Weights of a small transformer language model: width 768.
MLP neurons of a small language model. Each row is named by its layer, matrix (up: input weights; down: output weights) and neuron, and shows model dimensions 320-575. Each number is 128 + 24 x the weight over its row's rms, rounded and kept within 0 to 255. Numbers have three digits each.
After each neuron's rows, "fires on" lists the tokens most often at its 100 highest values on Wikipedia text that the model never trained on.

L5.up1939:100151109138128149170090155111094118104085148138139119096124131124159085117135127150108152117107118151163149152117156087167132179127145182120149135084115112157138081133142132126112146154157198158141107141129154131123127092142115129093131113136124145143133137148097114113119146110105126124113156116183097150090156130152144099126111167158136184093140101137080089149098151121110141097120115128113082107130125184108111093092129065155091145157152151087115126112124110072143141139082127138102155105152101128143173134126083131140117115147106122153152179108151115103175118129133155088156185089133153132123154141132088116115166152131149129178136082161095124122078133107122103136175114140115145169134113151134146160165154160136118123124157141121107148133130124171124102165185105
L5.down1939:133103100155098121151148146117137145127150172122172090118125125103154138120078119178170189108149085170154113149170133144126142127120171118147119112155112145112116105183105170137177123137137137169151121113149097110141092147098152152122129168141163081118153143111119117142123162156143101137141132105142102161117108218112108173129148143136143122120109103166164119136128118143172112133137095100129151125120128150146114158149102180131112140069111131130139137078126159139153106107104144136145102150114152127116119167134104100065142131146141121163125130158147163133112157124129125161103156100127135144149094122111129102108161122091132157115131143146120119136142117133171112161172147140098161107114131139124097159123112168138117092152113118113118100117107189113159105124094128
fires on: "m", " f", "f", " May", " m", " w"

L5.up2006:155106117113133122128131121098136130151111145133159130125097120139165160115160135112153155145180114189141145182141114106144118137111071135137112098159081154098129133124127090083192126149139121126144146145158144160138121133110158151121166130148137142124111125106139101110105164108138159097119150081115146147144133151115155159146175157148127083164170109137125148142158143119152121080155136163089120143150122130091148131130135076113155123110099162125119104134119114099166101133147196126148129128119136138148094152124165133161126171136141131103083116212136139103130127116092117058133150125088125112165109167148127085111116122128096141139144141128140127122146153154160175085128147120131153128111106099089109107132160160129061158107128067150132103114122124114097136134140125
L5.down2006:126119110134150103108105120115139116116162116154160119150108117146091101183143162126150099078121148138126103134115077102115127107125107131119121133132104101130135123091108161144085131141140144131094093134128150107134150123121116120133115124139147101105129109142155123119118114098151128150130107126115136132148145161094117112144126109144107124119158144128164112121161109125141153098119130124073101161124111149147118130111138133161105107122116110121164142149117166150175118120098093167151134107126133077109082143136121132104113115161174074122101130129106113120149198100156110147090079106140164130124125181139075132152186122151118112125118130133126114163149134155128143084116124116104160106148144127118120114125121115167151130112126122132143170062128147126120128112127120
fires on: " |", " the", "-", ":", "ab"

L5.up777:131143133116122123109090115121135127103095113146141080193130138096144138111092092145134142129103147148150116148100126131117110147121131148114101132153105145135160147130132141082107131137120156149110121109092095153095089158131143133165116115139118136135147138126136114137118159117153153109162143106098107148086162113144136119144153150143151136112180112153104155141156114133103135100123147138152134148195134147129178146156119126106118137125126125228109119092133112142100119126115121148143105094101113106151133143136112166123129164124128112151129097148141097145102178119141162104148179128131136113123118127121123150144116129109140074154123117095157107141108138152130133129103145100093145132144081133160095096134103142112084162186082101169065151173165147123142172134156173
L5.down777:117117127121135102172144152116110147121146155108150144101161143138124087101143101132105111178157141117120112129155125103117138176109136123149145144130111177078123049138200170143167151138181102126123137126145096104124179125090132120126106180139159140086137120103086118114125165147127124150127111115104165139121131137171141150135114133082104129105107152134132113126139126170107119121089134097148104115143102107155126142137107122118156080140163146104125116114094120175116174138147127146129092106134162150130090166110131124147140086115142138096095139135134139111115123097135111172087152115115134131131119102106121081155137153144138149146179162140135132154131140111135145152129140139156122117119095143122145141094160093157169139108130152133145144108120105092117089125086095
fires on: " by", " V", " at", " from", " often", " for"

L5.up984:125112111130145110122093118105162104080103097130170099169162125141170110143100118132103130148164118135147094086150122083129142119150130155118093127125116118134120153118132099109147122108095176131152134132063128138141111121163139151082121116166103136122174129100138115143125172188154152100110130104109148149133156146133152173138100136141183157114117101136157128126183084132118159108172113168122119124127114138114124072161110111148093171122133137133135148113078120182134111158126091093108134139142137176093140134181164184107136145132099148117122146168137113115175096146081126136106142137126149100145124154107141154138113186136096122121168118149125144121137114125165123144103120133120170159123152111095120145139126121164138118128119112134118107116096143127145134189134105
L5.down984:181148117118087126090143153137096124143164114128134125076110148151106146149123120121165158078142204129142137168132143135162126110120151120118149141135125151116154093123095166117125115119151098134093113149167070149135160128131109118160129099113122084155093170143126150120166109155129124144162127154155102142164118112131131156102141114110126104161139097113121107094115111139089106149087129150133123116147127127142124115160154114097120086133162149126120122116164141085122170078128139162130099113142151123098155121128148107092126135134090142156103127148120147154096184139119147125184099109124090132091115151146113153136128080093119107103152122152136154135126113171114123131158125144090157108114088126171152109120134125130096117137113110093087180141125118129140126103102140
fires on: " |", ",", " that", " where", " in"

L5.up2137:080159101142132112160114097191113116127130102145116087121164105096097155075117152153130172129110142146065139147134136126144146103148094159123155142124121123129112106111166127149096127136101143137116165158139153128100112083168161127110093111113167125153142111142111189146137148122143145103160133133172128131128115114099135106108081124211118169124124118145164156181135133127081132134145132099104150172125142126118124165075115133151101122114162119125138124135127166121119090158124140159133114091105124146138122134151105109140129131180130113122093132133128078115119110117140112141156114146116126130093175096122154121120137148120107114103126144100158135086125128180138170071160139130132133102131103129142123153113104115118159120095127094145100128117161167124123093150118098
L5.down2137:117137227124176125090128152130145136079152158131134142127113101131121092120134115106098109123129139100156116121073120097130128116114140111123122140112049098180086173146125152116108141115103129162152118130102086100139116103149116144141156171074178060138075152114145098153122123115155162139073160110166102096145129162176138130125091151130145139141132126104154144118153139087129139107137169093142160094125097108129100092141085125146184150128076135122107109139104127096098129158129069151091099105077158081113100152150146140129158134128122124159168112090127144129143117141153153115129156134121121073107127179092129123108151132125165128105140178153084161134098103124147106135111153162148102147128097147095115079127150140076129102126147137105152130131143102101103106148127099
fires on: "'", "==", " he", "F", " ", "6"

L5.up2948:146111139136122141139104133126146131138132180138067171163122144122124173148176095085171137118139099114155120121122100078152143151123145166153132095143121129108122145100182127097053128086123131149097105130139137122171116149083133121119143143164176148146121146140078133130143169158143102110123103133167094080112131143088100106140132108129136141117143138130113161132148098106125123122165112135100144153123121161129100128141102108126132144082114103123142128126073100094120141149105157125111119143144110126129141120134104141160129107164111162123103112148097125152113121096141102165121090119108109108120120152122076120123133140113122127132159158110169078123133121195106099079111139115128125110107121134121187146158167140150115172155134093133144078122162095135102107140108131
L5.down2948:145109109169134102139149135144156126117110118161079142109124073108137118148114106136154104137172151148143137152122127176093080144142146128108106124118104098148161138147142111100133100168122146157123162171107122131144158111134088102144131089102135122141144095116129135182176147093099151176141118161132131148117151096128081124142091138126099118109152120117151154107124167135113151137119125108150117093090149136118124136123142135167125165137130188129090120167105143101140155066121091136155145099175140154107134145155129100139114146111152126113121096118095121108127125137147133146108160123124105095131163102099146097133090107132111113129115114161133147117117142068161144141139135156133134150108129121118095097129126149086162134106148138129110142109131124129141158148114096
fires on: "\n", " ", "'", "-", " his"

L5.up1518:129111152142098147162162104151111127151132129135123125130128086119105123125104123127098134074145169197114155086089146111207132124134112135101136080137141116094096157123146119141117132098128127118140149117132099130130128134130134133143142110115107133189152138104124142119114175134130087126148104117156143108124130144116099137104138153160157122107112163134146158107123137143099110133171169105147141150110137120136107139137149130088109114115159124118127106121132161177105121131104147122127120144121104113155120098142112142135142131075124143171124140168058144066132127148120103182133094155133089114116117141154124096123131169093108107117164121114146139111116116112182098138149119114101122094104160115154141147096141129147138144120090109155135097121128116139134117139146125
L5.down1518:110132091080107119080161166152140132087099108142130103157105157133114151084104131149088126157134127087140129125119148137145135144182130146134145144144154094134137080115136103122073143129155150110130116146166094114207104128176106123128116143132122153120155147140115108149186114122170166107128100114133102145158134116111148105104121074054126148169146141171148114136139112119142083119100170157106109131155145088164129153134168138139120148172149120112128122158127067111133127082140133134145109141134102110140150136105122112125128134179159096115161141122176124143122093150120086105106136142140134099140097154130122083141089101130085120112148129171154104131121129093133113180143184112137156096115147118144117113094129157152124114081151070104166120112105083105153107108115102
fires on: " to", " Ch", ",", " as"

L5.up1384:154135086109134103118128091102120096146133096091122149163141076125133113110131119109154095135163071132106111127115179137152104101129149147170131109131138141084143161105119098131161109092126144073131200140110122125146112133130132133153091125128139146121109177154171115122122131140114135187136121126104136131138143120120104132085122133165102128136083137122150153127097160098117101149144132119101141153173149124138144150153142139146153136115150106125137120136168161119130123133130148068117125137106152132179133124160107115100156151138154139153154149129163108115138112128111115073144071170129109121140110096151093124178137145120145140118096120124104085114152102103132148099155114122165111123138071115217104152069154120137155084130122170150128126142160154150179159128110112
L5.down1384:172160092099154085110131139166142120087100090160129149135164109154119128143150133102103122157184110148105167127089098121135116071120136148146152144121197141113143137132152149062101120129144118121152133117093110156129141081118169161096112113135120067127100146152166118123150145148142106124121138157135113100108162146119122116124124149133111110132097118171150148126153106122095140103136142129101169127115128125131111118135115088100163132105110147135109122143080142127114115152127155191113096156075124126143108160107109122144079118119134112100137136155161137127125080159109104131117136188074131096141148147104156113133113145157122121133104130137144147143064105152132078191057129127127123126136142117163114188142102164114110141120094096141108093134173082136146096118140151
fires on: " to", ":", " began", " as", "===", " into"

L5.up1916:099133127144097140138098143114122125136150122122134144120109106124129163131145099138146136129138106107144118112147105125127136145103141168158127079116090156133145146082156142123135138166115141122118147135114101131117141097125132141121099109131077133121094155138133081137104140127133127134089116129145131140089119109161070205123139120156129171117130120132120125146131134092128122157151111091131172127173177158106147164108094130129152126163121168132124120089130121151154105131106127147127098078139133092119131126139148136128140160111095170115165152162159117153108110091100134129128164119100152095116102118131151142135114096123120113119105175166175111130114099105162075147103152128141129152152129120101141111222120129150113136114118153133115130122116077157107115106120179
L5.down1916:103161157074130154122117136098132102153122146091126130127086124168167096150176120134088136136137166118126137128153121143111147154125140095169162122155140148143137168191127142135104150104145114087160134158136110101140139112101157067137127152150159127134144101156153085120159136109119129109125097114112113065139120141138132141173090134110170163136131146114096152127167125141138099135132115143180153102108095112155114158157157130139121119114073134106140104132128108098114128125108122101140139075135083098111089115149114073081085142110163161108101113152153103104135149116130166087119160142115119110127141162122129120128152129164124089149156153144121148165145097131153128131140162117141122185108114121084135074156146113113090107112125088123134147088155136144135126102139127
fires on: " |", ";", ":", "|", ","

L5.up1732:127141129140112104151132128126139137134157114127117144142120162135124166103189086115156131133135137153119110119117123161130157107139149114106164100148133134111086134149128103181111135155154135143125130125149105147143137152111129137162131123127101132116073137139112139151108122129134088108163145141139110095121086144098098103150121139147122119150128128132128118149180157138102135121133168132149149162077103086122122131151123144154111131137134126088139208109130137155098115123153134134146104156103171150135111155120111137150138148086129110148158138165106106144163092144152146132146135091153102107107143160150107099146109139129119127111121135129153142170153142122190137126140126125157109153158084104140070097123125085142127115141149146153122141120113136122106137133077114
L5.down1732:116158128095120101154150103120134110104150139140161164114113103116122147161113160112156128146117102090150145155110103135132139141128132145157143138095119153084152111127140137111125098110106088149144109168097161078126114121115149136108115128121098113170142118155082131167151139124153105067150146119194115125137108097151114144153087129107135121120103156148105133174119134125165150137117162145120112097148108147100160073094134156133137200097099111132133113144125125111090124103122132113121136170141146142144141177129128116129137151114149133151097154120106150102098144119143119092121125160152133132114134145133114130082175124148113129113122169162081117122133145140105112091130151166120177110081111105141130097147189093150133081072073149075112093163145149171124145092098100
fires on: " D", ".", "K", " K", " k"

L5.up2003:159120119139114121196154124100149127097134138146087129133122113075155117106126134145105098137139119152109140142132109084110153125102094102113158155137082103146076129134173152077136168120086174125149119147140150142126106116162129133105157099155137105141116127135118100149125160139164134112109171125139148111127136146118104091094112124130123113085135165143134126083112123132102126171125106129081076159120128137123131118150120150126148149106132136138125125155112115124110125129150169127127121100171099142119144114140087139180150162120150120120117137159171110116134131149100151072167084100152109108194120157132127118134147160096107162114120118093177157122126100140133124151149125167115116103125089141163140130113167118145109107125120137146140113140123090161129163170129120
L5.down2003:139134133055163114132123141128173147124152107137157156088111120109166070128126152102123145118096096107152134167177148163163137096116135143147146103148114120129113108184140142154172122108131105146138134146141135093145159157136138132142140160127147073112084144121128132126109115139120125123110117136153131157132131092149142078134155123144103188136134065168158140136102137127113141096120098135148140130130149121127131094120073134159134107135143103120149110145098152109151141141098119135137164146098154152103164117128082079129156105114126131061157130086112109142156139110149113107103138140128140081142111143143102129151165104126172114108079158157102120164134136113113111129104140111122140141133106158116125115091111159138144152086106124136147099123116122117146123114137142
fires on: " ", " a", " m"

L5.up2497:118137117096117098100136129155114127159146056152147151107134148135146147130121123127144105114167077153113156125119092066134127135130138135124077111138169117132092145165120119143135119140098134095149192129126124129127133121096116106128119110145133144091121128132163155189120178148093172100136105141138135132131125137086130175182138124147118129142162146103144127127133129108109133155121114141140114095113134111104120121093134080115163140152134118140132088083139088146081129137108129115126151105163118122147118142151129155172142148120136107116116129127159142113093132137111145160087136122095106098150129105130152168163129140105155148133090170149143148133169108126141142123092130086131142161117160170115097104118159119120124184085148134126157104109130108083086099147120113
L5.down2497:129122136131117135118145121103125153127097143139128146128125106058131091162109152108105169129084177120122096116086112188152110165095131093111139110127109174117167124130156086132120182113135140126155073144158137139115142154139140099157150122142151130151128120109146093091168143120125128097130182173160148110150156119141172081155115176107101150103109127145142128101088106123146139142122178053135147125164126164157113127162156131138114123116100153134111158158144163137117181132104122109146150163109139093109132113141112136089103096102085149116159150161147131072181118116163133108148152136165115132125131137145089155100149146130099127142127113112112149146151116123128093133147116108126126155104140152065167098170089129134110130158125091140180179162116121121108123144125117
fires on: " ", " that", ",", " |", ":", " Al"